Weights of a small GPT-style language model, trained from scratch on English Wikipedia.
Architecture: LayerNorm before each block, learned positions, biases, tied embeddings.
Training: a variant of Muon for these matrices, 738M tokens, 6354 steps.
MLP neurons of a small language model. Each row is named by its layer, matrix (down: output weights) and neuron, and shows model dimensions 96-191. Each number is 128 + 24 x the weight over its row's rms, rounded and kept within 0 to 255. Numbers have three digits each.
After each neuron's rows, "fires before" lists the tokens most often just after its 100 highest values on Wikipedia text that the model never trained on. A number after a token or word is its count.

L8.down598:092126123094084116172141108132144104101160116132094146122143095131124137144098145155170139095161122135117125089141094131124080101123109143152127127141107120141146147134155128129116108124098137113148132155137135115191113173140150113176094096178122152120106139139152131110139148168113052126
fires before: "\n" 86

L8.down930:078105103146121154105124128108174113161103105110114129118131095125116149161135142169110191152129095117158086151131137108098160141132120145119120095112120174104133115109092162127108163147139155151122143115139110134155123114168118107139117153113104143107122163122161160121072132133115143098
fires before: "\n" 25, "4" 11, " | " 10, "2" 7, "3" 6, "′" 4

L8.down557:131136124090135146125161100126129126136116096143123159037162149123113097105151127129083175138133115140190150165126124135157141108128111112131114156162087113100134125102160129162150124177137128153115118154111123137118139097098112130129127109135085122116106107129143112126124096112106131130
fires before: "2" 49, "1" 9, " October " 4

L7.down497:094126128126101122105099126143145132127143151096162147096082115124171135147105126110107129098124121108124092114152169152135149113126120150136128127153110122159130083099132115128115133130148095109138108181155140127135148128107157137143165163097130177107118101112103105154117146125133079144
fires before: "-" 24, "- Gr" 16, "- G" 10, "- H" 4

L8.down54:078132153107087164113138127169132136109123105158076162119128138106117097101149083158111116098099159077123121103135182124153140139124144124138194151129095119113131140153084118148109154131105114148122159132114133153125175117143129129120143126154139110130115152112096135137171140110105135174
fires before: "4" 14, "0" 10, "5" 9, "1" 8, "6" 8, "3" 7

L8.down711:134127152127105140128135151115158122130132119128157109145125133087114126138120140137117188103159114138143139122101163148166088136133121124124085122117139117148152137113148162155140122056125138152135118183143162155130127150125095159179106129123112113116143138139132106109110114158098127067
fires before: "| " 34, "|" 27, "| N" 4

L8.down766:121095124084146094132098141133120161151142140075159132092132146156145121108118154164111112150097147182129117117160120114104142148136122115205125141091091131143126092126141150109141113132096145103113152121093174109079138143130139149130081128149128128150133140156078116107160181099168148136
fires before: "0" 53, "1" 9, "3" 6

L2.down85:181113142141178128168138054113092153125114117162116098118117133139156123136100100155088113114118104112140132178102112153108140120079129103140132102116154120149092161130136111110144128092121126152130138108161155126209114160139143127114123108101157122134162142132111131106114129119165134149
fires before: "0" 16, "\n" 15, " | " 14, "2" 6, "1" 5, " |" 5

L7.down528:163070134146122089144105148150088140127143157139128105178131133123115104121118134100114162132101142146130144133130155146128126121121119140102139144101139129136082106080106155111148145100190149141109164189165121134153173178133094149154111129120099121121093122135087143123103128116136134093
fires before: "| " 31, "|" 15, "oon" 4, " and " 4

L2.down621:141137192117119132105088146141131113140108098122163137068113150140138187137153136139095115128143090133134145148131108145095193085134120144116133093154119099102138118166130167085107119130139178159112119101107142153140113173157137102120146102137158134077156097127145119152118101152143105058
fires before: " | " 24, " |" 18, "11" 6, "0" 4, "; " 4, " |  | " 4

L7.down494:101151099135126157156111144117122138122092112106125083141132134111139138157133100087058178144106144116149144154111170118093106188130130117107091097138137134138126144162137122162164172166167137115127141162138129104130154142154105129141158080089149109091126126122096140139127151099136134110
fires before: " |" 29, "\n" 14, "finals" 5, ", P" 4, "| " 4

L8.down715:121127145141113102124139128109121137125167165141120128176139121120125127126107149119145115128112167144169108136143135120127084167146120132166127159166130167094102103083153140131117097098142139115159079142139144118133135129120175128186145148114122155117107150144148113154123115132143086148
fires before: "–" 46, ";" 5, ")" 5

L5.down494:175188134128137127124162131126047165113134126114118110140141120159100034099092148118135109093095147111154126123098121125142119155133131132120119160134086139090136099158161162113144118104084141124128129118168123149125144115112108106101110154146146148140143142116105165138129152125099151094
fires before: "2" 40, "1" 34

L6.down906:098142079134117104164149162129066155165130134137167160144114098131098129164131122127107125131144171090161134161123119139147107140111151131126141138152132119149151123139115131081137173121118127106128132136154134082152132120122086119142115076116157123123137159099089126074124126140114140105
fires before: " | " 60, "+" 9, " | —" 5

L8.down678:117123170157181136124121148139091126083114135105106073174097104162142095104132138128109130132119123166101151155154076138119166154158122120112106107163137155135130126097172075144112113133193093096131091187119104123113137118098127100144134154105147101162107154161130138149146090131135098139
fires before: "4" 13, "9" 11, "1" 10, "0" 10, "8" 8

L7.down212:105136114078101141114086141202108120085091172083142085131130147133097146103168136114126148130050137174183116143143110153119095104141154144123120125136142126147164152079095090097139119115169152130121164120114111134112119115154110160131132136129160144139137124134099119153125070114115131119
fires before: ") | " 42, " (" 19, ", " 6, ") | −" 4

L6.down102:153138148150127120134171137138101101111119126134151141132131131116153145069115085144117146121132137123137156134050147152132147122160126131113097091124069165112085157103173126125151125119086158103171134098131099136167107111140089127128126138076181135110138135134129136136118113128133112158
fires before: " | " 48, " |" 14, "." 8, "2" 7, " | —" 6

L2.down553:137086113150157104129133142111133148100132131126153124140146141127134128115130084122162124130175124123149120109097113123132167171123182119114101121126166125127108157145099154132115091103154128155122146126152100143129106106108135130112138109091168067187109133138150186118145175145193087138
fires before: "0" 50, "1" 17, "2" 8, "3" 6, "6" 4

L6.down408:108118070149090093163134141199125139151113139178165151114136134158123121128144102105087113091096110100135053107135118171164138156120126150167134165156148127143121100157132107145132101111156107157121120106094087132137148132103168128104154148086104143124123109094135137127081170128114111131
fires before: "| " 20, "″N " 20, "." 15, " | " 6, "|" 4, "1" 4

L8.down698:169105130109150107173156156150109130128112146107130151113174085125128080133127186165104091109112134114117166115148119144122125099146127118155151126148137162149086139096130144153142109125105156146152115117101122136143105173147132073144136133084170124111103125103117126144125177111083149136
fires before: "9" 13, "1" 10, "3" 8, "4" 7, "5" 7, "2" 6

L8.down399:159127142160103169122141119181117127141127105145140127125103129109123151115129130155140113167117138111150074088175116176121139124141101119093135111132104117155123131138103118115158137128124132120136068101134079092155129118127144144130133150125127134103093116145116144124154131108126146051
fires before: " | " 41, "." 10, "–" 5

L7.down866:137135097183124084154130131091134118123108137147176150123157107146095139079133141118093113138134176127149114141114070131123135141110158149138113159150145131118105096107149113075126096100151176103129089148116087091135125132088091160140139103137165163130138155129114150135158153132133089104
fires before: "." 26, "–" 14, " | " 9, " to " 5

L2.down744:120132122132161115129188109091103124127132125160154149128097141109087141125166195138123162146141094132099111119082083078147076125136140141118090127168110133095137181118165105108142127138168111153124111108121106102103162103176139076161146116101127096132112140106110189080149128137118143130
fires before: "\n" 60, "1" 21, "2" 4

L8.down236:128108138115080125113138062142143125158143130176076148169160150102129092176168112160141147112104150091162109141125110161127100111147133139121088103146140099144116114135167102178141073114122124107096104107094120126105144134084133169156092102150078131152097145066131138143175142124159130133
fires before: "1" 34, "2" 23, " October " 6, " May " 5, " March " 4

L6.down273:143135096151104148164110133115106135145157152146083121136132121088162111088078104087081117135151169102148106128159174116109136133127119114156132091145148113117119120126138124144139135181140130150118162146118116105141135096114086102153124147139096103100109177113106128083134136138180105117
fires before: "\n" 37, " |" 7, "0" 6, "." 5

L2.down48:096118129103150133114148149115107125098073149095110157097130139134088127112135150099141074133099131120136141123113079137123127101147146093136172131143104110100124133115162181090139124098154161128105135146117131147120139127160134110102138098102088144131118160127127140091143163158116094128
fires before: "\n" 50, "PG" 8, " |" 5

L8.down431:102143145100089149089130123120151150159106136126127117160133162085113114129137121142142186146140148108159122106109112155138138149125102121099108104136138192134155131136133127157115108075151137118109151157117146128174131098152097146166131189095148136103145148137152167146112143155119096123
fires before: "; " 19, "\n" 13, "SA" 8, " Fin" 7, " Morris" 5

L7.down552:181152075102139139089080105137109118122126131094152104125119156113102136135140154123165149103106107132101137140134144154136148153125154163127159115148148130091135136158142136139155099105113150160121097123121204121143096145152120133165126140082136138093136117136144134088161160124071124127
fires before: "1" 31, "2" 18, "=" 6, "| " 4

L5.down182:097150109139155109113128111148141120116108132120136149086140118099135129080157159147129143117154134111116144112092136166158135142122139116132119137109113106088114125172176106123151122081095152104106091115120159126126097118170116127091118141129093119124159148147127088114104091084081125096
fires before: "\n" 25, " |" 10, "0" 8, "\n\n" 7, "1" 4

L2.down307:159107166132115121107170114112141129125109100085158099126115109105090148163150105190144125093141117141088134135114094109151108165148140101101121116146130114077116136139119126120115159141147109112125065092103126137106136093156149124072167100121102132108120125154151071120128167145132121117
fires before: "2" 34, "1" 32, "." 5

L6.down1001:122169164122140108170170126157125168116165126131108155102104122120136115115137107128198098116124108193138130125084112148134143129111120151147126160155122119117121149121109121128142137165114109119118131119159123115133109109114098118130126139156130124132142108174106144134123110083146163119
fires before: "\n" 35, "\n\n" 8, "==" 7, " and education" 4, " and" 4

L5.down973:124102200145112075127146177121125143131139130132121121098124136176123121129121116172170135127135132161141122147102114172093109150118154131103120121094070085099122090126089136074149129129116134140139168155136088125125137186129172119133176112130134139120123116116116140083120124172165130114
fires before: " (" 48, "×" 4

L6.down384:128156083131140078119104108096135101105120123146104165159125100112111155125123115068143154105105084155173118108126138134148109140125122142149133140126110140124142118110128102144155138143111132106127113166115151079148126153157178102138147132136125154114138131107095119115115174127105154161
fires before: " | " 44, "." 23

L8.down544:121110134079122138136102142123066091135113128088159137127098138134106139110107126107140113117108120128105145099184109119113104147146143136117145144165143122111155116126166141153151171142147176141115165168183131133110150123098126118089110165117135129164147141151144130130179124146128121090
fires before: "8" 16, "4" 11, "7" 11, "2" 10, "3" 9

L5.down332:081141121136098111137136158114099116144153086133123129101106142106158145108087137165150130148155127112091139119073131117169152164109118109146117087125167157106092151127134171109169075140106131108111143160162089153164118152123116112126119110131141142128109116110137120164119175109165134137
fires before: "." 16, "\n" 16, ") | " 12, "}" 7

L8.down881:130133120131113128112149127131128132145155162068140143131113144105141159070104148167147132126124137139138120137144118117152135094132132163132081140157084115136136135148156118097152111138149124155234122103118176176096145083126114126177162111119206127133129087112128115124142123103139118106
fires before: "; " 17, "–" 14, " | " 10, ":" 7, " |" 6

L5.down311:114125093166145117149135104120120116141082154175137093100123132151103116137142095091082146150121078097118133097141179152107170097113116158097130107132131132120131138144116114141168116154190130147126114104107100136094155114146117157140117126120094140128104087123071147079145170104135130121
fires before: " | " 40, "." 7, " | —" 5, " |" 5

L2.down961:049135130099138126148148122125106073152099120135143100117135109136092113145123140117125121105134167105154133121160094105148181119129169140099127142114119110109121163174082181127134134107129153106123150161116133160114119104143150108176114139096111124136131125143195121137107137154124087102
fires before: "\n" 54, "PG" 4

L8.down342:124075104148139119114142111153121113171121149137099175097125121117101159100123160121131128109160122142116123130121129110139125144136099079135123146101107138150111120152108165112183092116119147138094120098143128159134091167163119145095126137123133160171138148121139142143120129117111089145
fires before: "\n" 68, " |" 18, "\n\n" 7

L8.down901:132153132169108074142147162130100122146126162139149104154092126140149128147117104139116115101157154107105134129112141165130147135123138146105108086137121104121172118113141143142153159128156089100123129079118100099152114128072134123153141109151100174090121135170132148149100146099121125117
fires before: "." 46, ", " 7

L5.down149:106145076116143082142133101114120158132199103189122144153149101121131120124121181155144116101142122148114109119133143119149135163138144109108142143162157121129086115102100139144118095129153150155112076126085134152107142141121124108141121113142089142172149138118162120136157118170131118125
fires before: "2" 63, "1" 28

L6.down809:130079110126117084089170086090098168144135108139143131127161131102152157140113127163149126100132189141128126093153144112130102146131121130131110114058133137139135134140067115124085124159128177141147142131115119109120175151101184105132136142089137149113169135140154144111124113109136095139
fires before: "\n" 56

L6.down511:173140085121107158134108182071109144153126137081121146160155134133149071104102152069165124097163093093129089127140135105154105130107086127149144129118086166090127125201142141153127108162137128138096140151152134140123134119137148098149128133127169181115101147126145170127129126137117143089
fires before: " | " 42, "0" 8, "7" 7, " |" 6, "14" 4

L2.down760:135114140088136114126127139121115106147140112140149127091139092161128149147099099113126114067126085131109149141135092105167088145132128100115120141090159118146139125181127117129203133117117148130125132168115091135118103098149118111157147137132156090110156106111100107131162156195110086109
fires before: "\n" 62, "ord" 5

L5.down295:171085135124114146141124109161100137125123095127129116129123106152155123116132149124127115151096113089137140143165134134084137105102151143114132125136107116129086122156135168088110121147169123155129143158115137159162132136120111149138086150131129139102108151118110148136177110186147151072
fires before: " | " 23, ") | " 11, " (" 7, ") | −" 5, " | —" 4, " in" 4

L6.down835:116158125152197114167113126103127117146143134108101134107124142121071122132184155102161160115110124143141130109129073128120110168131120072133117104170116097119129112110158086115137154183134158164106087111154133146125131106146087075110084116142107137132171104124168135124156155100162113165
fires before: "\n" 32, "\n\n" 19, "==" 8

L7.down508:114153149115124125136138173149190140165160105149123149131121148147142127108138108106124092129115136147098146152113083170112130168130123110124120146125141097157126141162068177159092111139129133123113108166117128144131179137110125144142098115099131140081124117109096110149115078166129123128
fires before: " | " 26, ") | " 13, " |" 10, "p" 4

L2.down119:158115104103155160139116121130119127130059105108120120129133125162137152131072133129078119142153141112137150118114083128138124144106139111137133181097143113157136135099139169136104115109120133142107137127078132101134117118116115166136060141116128119136126152098168122154131101109147148131
fires before: "0" 37, ") | " 21, "1" 15, "3" 8, "2" 5

L7.down760:151127103102135114161135076103139135114121132154110092103106106092135119171129128136107104129126106118162123120133115120147132086127108134089152129123136168141089101159156124125076159185110157137133117157109115130139112095130162140143113101148149127172119163137095147169075094142125091133
fires before: "\n" 33, "\n\n" 9, "1" 4, " Red" 4, " | P" 4

L2.down188:139168131119139158089164119162154200170122106133124109134083131152119101121113134119129128143141110127112150135106165124070123113107094152128088081135118110114096142110116100152103140126132126145133145138120094155129168140141108107157123118151093152100144139169097127090161131140135138125
fires before: "\n" 53, "\n\n" 7, " Capital" 5, " Nov " 4, " " 4

L2.down264:142129124163068102132100134117121132154186084119145077139134102138116123141126132109109107177132145165162147139140082136093134152146113110102143132171112136101178132150124161152110097118110082161106107120139155127128146137108156106142090122116103135129122106121131130157131119122104145120
fires before: "1" 33, "2" 19

L7.down951:151115074136113123176154140148184137171149109168126140130117089137129140118062177117185181132155118077155154115112133150123078116132135106136153126126116159113127122128149081123118094118142195158111130128119109149125116141123128115161158131140100135145124108141113108119133152106118147152
fires before: "–" 29, "2" 24, "1" 16, ":" 5, "\n" 4

L6.down145:101100089119146153136144148095116126098128122196109135157129098127149152120156146144137156134131119128123093106144082152150146115133185098112097152146143104122133120156163161119155146146126123148117180130129140114164124090185134112130080143114100121086133149120088145125100153086132141169
fires before: "\n" 29, "." 21, " |" 14, "\n\n" 4, "; " 4

L8.down861:139106109078137106161086117152127132159143094162170132115124074138080145099126099083093109123101118118091158155107151138158126139201102137124090143141095130174139144134165123122117103113150156119133110167126157107156138125110090114134125169161105103131153129127150095114146122092148107128
fires before: "8" 14, "3" 12, "6" 11, "4" 9, "9" 9, "2" 9

L8.down583:135134146099141098133193118141106141130112159147098153145122092092188135151083109117157152117125101144131140157078147151150104160138111125127138157180120112157112113102116104127118120106127132099112139170125162126125112120109077135111117123115103108095159140145102090099129119132116130148
fires before: "| " 51, "|" 7

L8.down429:116173114164127093168112097138102150114115137144124127123118145094109147151092151085154129122127119134167098134124142129114139122129155103141117142098098164172070094128108135135100154126113126128177109078163164099150119124117157104177124139172141176147151148120119167121131187141157102172
fires before: "1" 18, "\n" 17, "2" 17, " and education" 4

L5.down263:132129130108165151090154116123130153138093142164111099133166161194114132140105133066112113126105147142143136123083107138138117116118142109103152168116102104189166166143125103122123157153089139111119095120124109144119141160145160106136103089097161124113099124108152136090144135131090122124
fires before: "\n" 46, "\n\n" 10

L5.down517:091154139126138146142123128122141119185128113077132104077103144135125075132126129123147091139122089137172082124119202100140168140107155135141149137131086106125122140135103194140147164117106122127145157156120160111166148104106158166142171140123122150087158127122140137162088118112140098107
fires before: "- " 33, "-" 16, "- D" 4

L2.down52:140113100125104109123142119152119146146092142158136114104082131117134138130093150163074142165103140134152113130097170146140118156117146162120136158095093138156141119110108120158154147101141130137138130184148147150107152133106117158143174141130120170101130112101106116128117123092127111106
fires before: "| " 37, "|" 23, "|  |" 7, "|---|---|---|---|---|" 4

L6.down486:109153117115125189070131159111114105111107111124120118121122100134147093070153140131121098146120123129090136114097139156137154130127142097110147110108135158097147151163158160120116153149092131064147136094050115112134129156169139159095157109117143126121155147108167116111157098104127103136
fires before: "2" 50, "1" 9, "\n" 6

L7.down963:121134135132090141145101173148189114090151121159102120116124161135129132115107194130113134159101127161167135106133114155148154146125145099137151117149095151124114133129105134097114100129115145128104154108112156137074162119122100117111117100135162124121111108108168172126141134177130129134
fires before: "1" 18, "0" 11, "2" 10, "3" 7, "4" 4

L7.down582:086145101127096134150114124142137151136156155147097089131165148141112115151118120115129129131137167116137129123124110143155157129160127123155135134155127149116125127147159123152151153147156118114108120151110140158138153138152113151185126105149092090102078153137112150144130159139119117144
fires before: "\n" 37, "." 23, ", \"" 4, "," 4, " |" 4

L8.down547:117143151152128180113114171130158113096170109151149132113108088119137096105113119151183129193122205106117107111147114114150110130117159101124115162114189185100154154121134118128141114141073105083107130124143109102162132116132135130156156180126144120079149111129152136140112138084150122090
fires before: "\n" 73, "\n\n" 9

L5.down283:167123101150166116148113136129120103170107131115122159085151114157106110169124123109188163087119122080153136159113103109107115153149159131132121109136129096130135135157122127079113116142104147111104137105139145138120225108111113120138106130126082132123126124106156141143127124127125137115
fires before: "1" 21, "2" 19, "00" 9, ":" 7, " –" 6

L2.down616:142132151132110110172107120146099112104099134134143143141125143140166117102090107169096176125089099095121162153109161159100122153128138131126136116094110156153072145108126146101144101112129101097116110120157127095171122143125123166122157055121109110100153145157152131125074105113140161074
fires before: "." 40, "; " 6, " | " 5, "11" 5

L7.down131:168080118140101125142145082134162118143121148148120125107140155143123101136144090142092162110157102112136117167143118166135084150140137137115120127163103105128100146096144080152146099107134126099090141137108131131172143125159124137124088139160149143113138087089117114137132150108126121158
fires before: ", " 72, "1" 4

L8.down301:097111136158132132140118116088083129129173128152113133091107119154126136116156095134101126184129134113160128142101120136125171144168146115136114130146158093144156162187130175148157095116086126121123121117102161107117120139116155150134181120111125120120126143118158116146124124122138117132
fires before: "1" 29, "2" 26

L5.down364:113103129110101157142158106125105163146110127135114134136127117111080143095124113154132143138099149117122123163104079120146109156101085150149130095165094150164105145172099141113131108116143150074117091166137123092097175126164148116104114130118119106115111140100086113168122172126121152130
fires before: "." 31, " | " 17, " |" 10, "″N " 8

L7.down233:142126141105102152096145110141111071145149130054146129088138096139110155148159128148131162120134125103123130142148095142178084084141132143146141109154085115109124087132097145114127151155140140137129130103113139132140150126142101127103134125150172125171187180125091100137144131163138136143
fires before: ", " 56

L7.down98:084150125103111081127156122137102137149123139127149161098095126116107136122160098124148110055077106157119153118139161150138147179149139128153114136104127146142140116122140122155142135135111122106152137176117094107110151144129120111095107144115069118128134133122104107118149080112125172117
fires before: "." 28, "," 24, " | " 4, " ft " 4

L6.down140:171159075096122124107151145147111135141099073089135129139097086138156205130151130095132130139096090128140139120154124156158123148083171132120088119113092123145082130148130141116102113118148135098095117140091141134102156121144115110140135111139146098112121142134130158129145120175152137157
fires before: " | " 41, " | —" 7, "\n" 5, "+" 4

L2.down920:118130152157112142149187162162156141125103120159119139098135082180125167127101151138108073146153189125111103147169129128140145156122126130096102105157077084087123170162109139116131142144150115132101140131122104093111140142129132113144159109122155141150127135172132131153159095125129060127
fires before: "\n" 52, " |" 6, ": " 5

L5.down588:117097161098110110127120122135133146132136109144134122104147121135079178114149119117152136120153125149163104150150166126119179083106111152142103164121142126142135126164069197145137117117130115119142137124113129118138127104124093137106135098140145138103106134124097175122144113136062124098
fires before: "." 62, ") | " 8, " | " 4, "6" 4